python train.py --num_key_value_heads=2 --vocab_size=3788 --hidden_act="squared_relu" --positions="rope" --attn_scale=0.102 --bias="none" --tie_word_embeddings=false --parallel_block=false --learning_rate=0.0019 --weight_decay=0.14 --max_seq_len=128 --doc_mask=false --dataset="wikipedia_en"
MLP neurons of a small language model. Each row is named by its layer, matrix (up: input weights) and neuron, and shows model dimensions 0-191. Each number is 128 + 24 x the weight over its row's rms, rounded and kept within 0 to 255. Numbers have three digits each.
Before each neuron's rows, "fires on" lists the tokens most often at its 100 highest values on Wikipedia text that the model never trained on.

fires on: "is ", "m ", " ", "\"", "are "
L3.up262:147108135138141119150132128121151070133109123127109177163162091102147129089145121100150132123136148155121123150150133128141114157127115134157132105125115080155127101142103106163147152136111136152149155122141086100134136119125115168125142145119135128142129169124104104117108135144108145140163051092113143146154161165148135103124133132102139163110137056168204135102124113127103163169124147095121098103147149121124102154120115122135085159117162124159100113114123112130108166121127145138159131123168077148115194124142110115177154130149110155110128131101134160078101112119106123140

fires on: ": ", "er", "ok", ". ", "or "
L8.up743:127140131122108126118122183122105134170089120131144150130121141148175112130110047108117195149116123169141131156167142120117127120104113142143113141118131131085169130116111093122142120132135155063085123102098141122153097121133124154160145134147144135126075105095092093110141146135166100146178150138091155116127134118154109142149145148183105156119173113141128131125123091132182143192117142153130093146133117098131145138150124152130112154129128102136116153101147124108058154155127135107121136136147133166130141145149124094140148100089112118116107089107105144117137143134093138144

fires on: "on ", "On ", "u"
L11.up262:119132128099142128144122155131149120142142164162088120117133138160115101120124110159133119118119137135125104129081191153092146121147094181113126123138125113159115126150140141131115165093133113120138122104093162159121109124100136128179109139107129134163180115126099110149122159151147162123164203130104094125134126125131151148128133165127068121111104145139140116095117120100124067144103174159125122110128151122162111138132116123085096167128089111142117110123136085118120132106113103161103092152094129131196134120173145130099152130118139101128138143119107146064103091087133108118

fires on: "on", "ig", "u", "al", "^{"
L9.up488:131142177132133147122121159113184118140129154137076119142147103138118116120149127137112130123098135122099151155129120142102136105127187122139163168121147105116104111118117100107108173132124149141115107158113136167134149102117089101167124113126105138108159100117121147104116132145106136102141153132110126116115122143101136141118101149133140146078103160117105141128113154156111131121151148103130151119136086147163142142104100150142123143134124142181131120133099052150114111098130066144101095154146130069198173112164161136150145172173113089155086110097101165108098144118129125132

fires on: "al", "um", "im", "'", "of ", "evel"
L9.up667:127143107133161111113129107129142175138156132116129164175144133142096109122163126143134114151125089094090151111153127129126105113139177187126159156131119097123072091070160162165131096087134095112130122118117111123126080148126151087118102091120112169103140109158148119128081113131135123104082154100122106130158140109143136082104094145127123152151173089131128154140087132157090110129112159124105122140156148118105115109101122139128143118106116113150141143110137138120147147126143174114138143163168151085124127110112129136143137170134168148150128182074133157165149110106136135140

fires on: "is ", "and ", "are "
L3.up179:068128072137092147119123150122119115074158121126076121137136141138173142128138163122123123071150106139171133146137103146099136094142170102099144145120087099137090142095133141147143140140172113109107138102114079135145143105128156159127126144096109113115135161177107126132123119130087086113128062121119133125156125091124117151125131118114133159130130072119139128154117132105141148103126118070131109097139142134101134147128114171145118125194175145130120089130133115109110129074109148146158146067147109094124155142138140145128151140107152121144130113119128143123143162137128180114

fires on: "–", "– ", "to ", "until ", "On ", "on "
L12.up323:089110143129118103127093096116112120147118140141156078127141121100097143161160104190137143115145106097072115145112129148145137154145061143093128135105095162112110086169139162098150164124116096141163127093113075179134095165084142122113120135102122132129135095104144126168120137122118153121145141099165130112115149103095127140105138116142088136115141109160165119111128143104164153159100162150137109150157155111147105145142138109143093174124126133146109118170146110115147157104134136172141126123102107141133154087122142100148103131147105112147130151119104146084171112097126104145

fires on: "St", "is ", "ed "
L3.up752:124124107128119142110115159114138143147132116094148145143158139148167143107147129135109105138145115140161164142146140115134099125131119129164087113135121122143135150107132156140146112136146114106075072134153101122130081152117142141114147141134119142114148169119122151051111124157164149123097141164189144151173157118128137147094115150122139149121125105119132157096101125107131146135115158168145120101162072108108167157132097079122110137162118112138178167156100141140100154124106140118111136116145155105144184126092156111111159121139156074111106096092131129097147158117135193154

fires on: "an ", "ward ", "essor ", "ter ", "William "
L3.up345:145127159145098119094096101104161141139178102112136124130183136131116151136123126136119135116130130171124148144172145141133145175179138142141101163116104139127099158132137129130088120110164104094141125104130135117161115152098116131084132107118135128131131172120133149104095119141161122119111133146136115147199154093136138144102147099143138149183158134117163129158154110165135150182116151094136127111130139100116162142115109126107103108121092133142123133145158097130135147149139083125060121150179161134087151134147110110122154113120187126112108154090111078092140148132090144160

fires on: "Cl", "is ", "im ", "ams ", "ed "
L3.up32:132135127161099122099153141134144126133109148132122134123164134094105138133145102137099153129146112110145156182114172139128084168135120123130134123132159058159132160113155116132068107115161147121130072132130084149114104142129127096121181076159106103118101131118123112066112124150138147095098134147138133161171139109107163143118126129083169139120135104139118131149141106106118144142087142135124127140170124118106158126157098123117113168111140065113132133194153170114124146124099134143091126122119149118118168127137171119151162105129166104103117143113109120105157099091127152148

fires on: "On ", "t", "of", "ef", "pre", "fin"
L12.up528:095119153096090108144121148120103111194115130152112099116122121144112154148145152155182124140121114094124106118126122094113131125133088109081119079083161130143109139136091125151096221125168108073122099168118186088110096137126131119147106103133124161114149120125108133132117151125136114127079104122135140142105118090149130130123143141140121112126118165155146094145132129132129119125146192155098105138129165122147114112150116110101108140153124112118066131161156116134101127134109080147149085149157114130146133135132145118115103121154146098168145148130120150132088113081115144127

fires on: "al", "ep", "é", "ap", "ul", "us"
L7.up500:159155115134195158097113140118140137163125166099175115180143118154105151114108116127119128129130119091171075144154129101140136121176146128105134137110131115089106125101144093141148134120145105130163114095124162155134118101116136165167102119137127127065161171173110139126188156107097128149113119081115096148117112110161141134122124152094098142167153073169106113077100123101119111124104117118096126124146152117098108122138124103088133145146136092147138105126123145082094174125146092090136138147106152132143140148126142136123112145149141124140153127120125131116144122088163109132

fires on: "are ", "is ", "ot ", "ite ", "was "
L3.up453:110149106153096134130106170127132132111135133110109141159106121081157146110169156123097152101168123151123122144151153100128150154121120131147143138111111091157129138104123116105075137131146161098114144098127089103099090153141148150132120116102097137155114142137125138126138163173135086113135126126112129108119118140105121128134126149118162169178141116129138144118128102170084160149109131133100124145132106089091113150153072114118103182185168173126094100130120119110123113074069151153141124132164107126110198133132097102152132133136143157125150167120122158176108135103137152145

fires on: "on ", "On ", "along "
L5.up385:098111116094115106118153114115101132146174171117114090118115131142132151160130128153145156115125120119120161076097202110109130109156113174082095135133075112120111099215169148121139153134114150123163119107132130160112139138093171131152118140159125126112135099101137122100110128148122111162117142141143104127123118098112119138135109125103100126125081138144151110110146128115126105134071111141120129147144126134181153140181107116086111149166154144136085111121139120120129133138158136134153107099089135145080146136111124196134169121147141155146138156134092140112108103110117105105

fires on: ": ", ".", "in ", "/", "w"
L12.up120:141121132112108103120095137121120127147141166091175107146082143135092120133097165111137137131135119146076129161127178123180132108174121120099180131133163117139092135169105112144124125133135135097123132112153156126112109109157105100156097146094126134115139109142138129157116130122109111116187178126108100148120110154144124121093116130182067156118132174156115153102113125105115134136131145137103122135115140102161088140136104095167108110161160146141120084117102152096097150137180098084120109162122153108139084168109118110133146148145111155116146113124137168148095088132123109109

fires on: "a", "ib"
L8.up626:120118159102130146121137164133133123111101148099152123155130122109107125170155124137110182132130119078103116149148107088098143149143110148145147098121136119106126156130103186103145121123108112081148066116131104168092111114126091171120115159112098108150082144114152144110168138158145131114126125114129098115095152168127148157110132151113121147152114156142130062108119092147130111157111136147153146086127104112103139146163074150137104110128137110151135129130128110069142163149115130152116114162188132113086106109119155108148105149110133173136128165152151148106135099111126139074

fires on: "of ", "for ", "ri", "ir"
L7.up482:151196133122115106099142134142093130175157159134071099102100136138147127126178143112063118118176142133088128138133151118111135105147134120120137117108114134120137108114152108132119099086159103101137100143163094166080085144152111114118158126143099159136160152125089121127105106126118135083114163126146158113121141120145119157111104124159114130116159121147151139131112134138137142113106155167139105151178141144100097153116113143139110162159180112170151146122119113120097108077169109116127115126142120053118157129097145109133141165139100135127145144113165158140163095155136134131

fires on: "a", "o", "go"
L11.up173:145149141129138145128117154119129109121191127124132095117119113091112116126122125122144154171122121156080096144125138116128124174124113141131147140140108109120113155179134120114134135155085111110170149142126129154117108140106092115086090150093141148082138143141160186099120158130103089154136160134132101130111134169149168147106146136128110157133115161131108093090111120103121132153108132174116111118166130116115121124148130149143141105120173167114133080152132095110133121144129130180091123147161129101155104111124118123102123171091124162118155126217116158110186128113176114112

fires on: "d", "ig", "\n", "ed", "ill"
L10.up9:187127114136109098120174118110110122145133157140135111146142109113121136100156169158141119081124135144135125135186173123142155107118155094134122178128124113187143158096078204100131097124105128112103097105095158134144105118111142134156163075135096140142103146132115165134151112088107123099143084112110108099152107103119126153117119126166128152120124101129112126124119103162140159099167119134099085146141128076115145147106129098135127131131115085121120143133118123107104121138119123097154109069144125115088135137125146107129163133124179143126117117146128079096122130169139166144

fires on: "al", "ar", "l", "ak", "ol", "ul"
L8.up41:085122102103135138134125163108088124107144138082141106167131129174139181149151157143146085160084090120147103151155093126143114115156144163123127162132106114134100123134157149145161114108119114095117148079134144172114119128079091110132116120132138129109140131169165111141135140128166137122124177110129110180144119114150131159086112129157111151120175144132075112127097101133094085142122123124087112167124138118151121150181136146072124139120163123118097101093112128107105161125137167113128127139100115137144091139167130098127130099125139119096160119083116139143107097136148112102

fires on: "is ", "was ", "\"", "s ", "are "
L11.up536:155108098108111101100115181168090129135140143127122125128118151092147120118128142093118142110143169139096128148168098088139148137082145124123148128103135123121113134095142141137083156100132146113125122116167148149096118101131094123146125112113168130160146139114127146153066150118108106110113149116150140123105127202142126122109134108141131128162160144181200129077118086124107135136117161118115122120160160119148096170143087091168085138160091165152090096121131114137126129111133115144127091125165145093131188122126163122139146150103154099155123139138124116126114133107163136146

fires on: "d", "um", "id", "al", "a", "ig"
L12.up202:142124113155156149134145105136123161130152143106124155174127112143107130127151103126116122099132145079125135128149116137122107100095170133148146202121103092142134148090096152124127121117158097131114105106100136165147106105141108094130135094111071166122142134122147138150145115148115125121152127148095130095100162126145130133123156157163130168144111098155093092172079133112092089110143114159094103123161142144080167149111165130140114140091083128118132086146100119132094152109108158108107145128119124141073129103125186127139082119160116131111123155075130092136130144164132127148

fires on: ". ", "ly ", "an ", "are ", "is ", "est "
L3.up425:155125125186102127103105137086162127104145102124115136105182134116105139106152102148130126118122134152144125151171109096124138161101125098134132135095100087161119180107116112077122161121124133109122109148117126067119110134109141146079138124100128142101135156144100154125157111112130096135133151109109192135138134155082136123109157154092101158140200059141149162164133120112121135161147110122140135116138133120106132155140102166132141137137142126130089105150151133099116129115129109114096163143158126107150175136132134098139108120115185120100182100137124144149168129108104152136

fires on: "in ", "after ", "ch", "until ", "on ", "by "
L7.up486:116164115115117126050112156085159128156130169113122121149131135126109136126094082137168135139104121095166110162151155114145140120141105146125145117155132186126125151148124163123107137076114100111115118102105137150065118107110141122145107132132125169139161135103129144121143085131128140122134168087098141152140059100091114138135174133094125118105159109136135144099178078073124147117114148135131107125134137116128084131078090120105123162121080104121120141109149110113105133135079159129133128151165141134108135163159162111136153137133156144123162120127131151110112117097111113127

fires on: "is ", "was ", "s "
L12.up321:109110103148133113145159148102093156140115135134134179140108106098201163120135118129071152092126133148099138171174170079141135116118150138130119139132134129084124111137131131125146120136104121126136144099103104122139100115121106145181087125120151109158137142124136154122174160132113086104136091085080110110125136170124111140113099124153145136074094117144136113131135150142103080141140114132096106117162113094131143144137110096109130110139152194134159136173096094109084075129107143149166158125123148156108172141151129145119131148121150133125127167131092116121120115100143102138

fires on: "the ", "its ", ": ", "February "
L5.up410:089154142123185074103124115120148134133137146107140154139133155138076097130124116156136127174157156110114133131106155155119118136151136163123137091132133138118111134178120153084128127107121122148107120101170111095142107131061204123135091125156117114152157092097151197110121105154131126102132138092133111163116132158142123126110113111119144147118157135098149136174120175119116133127135128134129152150115091097146156098105106114109111142118100120128138143150157120105140132123134115110133154116126132125122156126168107114161137057119167183128140164144085102122120160125080099113

fires on: "s", ".", "/", "-", "ut"
L9.up741:136121146122108122080094125116113163146108146091145117145133130105140143124108146106108131150172128175142103106117152110194143086123127166133111129119148132169135140148081135119119153122151109131132171200134139114136125110113127157110104142086195123117162151136160143200078120110130139086125156143130077136097135122126132083115126157146132132105149106147124104128115131103119101163192119132145114139116125095125108176135175099173134121123135146140108106108102144066122122123137112093100138145117134100116115127180159107160126144109154119107137145103137146125106134139108112117

fires on: "an ", "ward ", "am ", "ia "
L3.up141:105141123144132139074111137113151116098161137071157109116149157132115133096132111128128097078116104132121168125107122110109153184141133112149146150101103125138102186123082121127141148113087145121118094113120131110156105143077118144097118095122126125117124144139141133093104121125158106135112110162106116155151117112111194138102153132140138144146166120120181142175119142144147144145158156140125148109172144127136165129123115157067152074149151092140118111177124142106124131139167097102080129142155128146116164136099139104121120107114188085108158157136129108153145122151103143123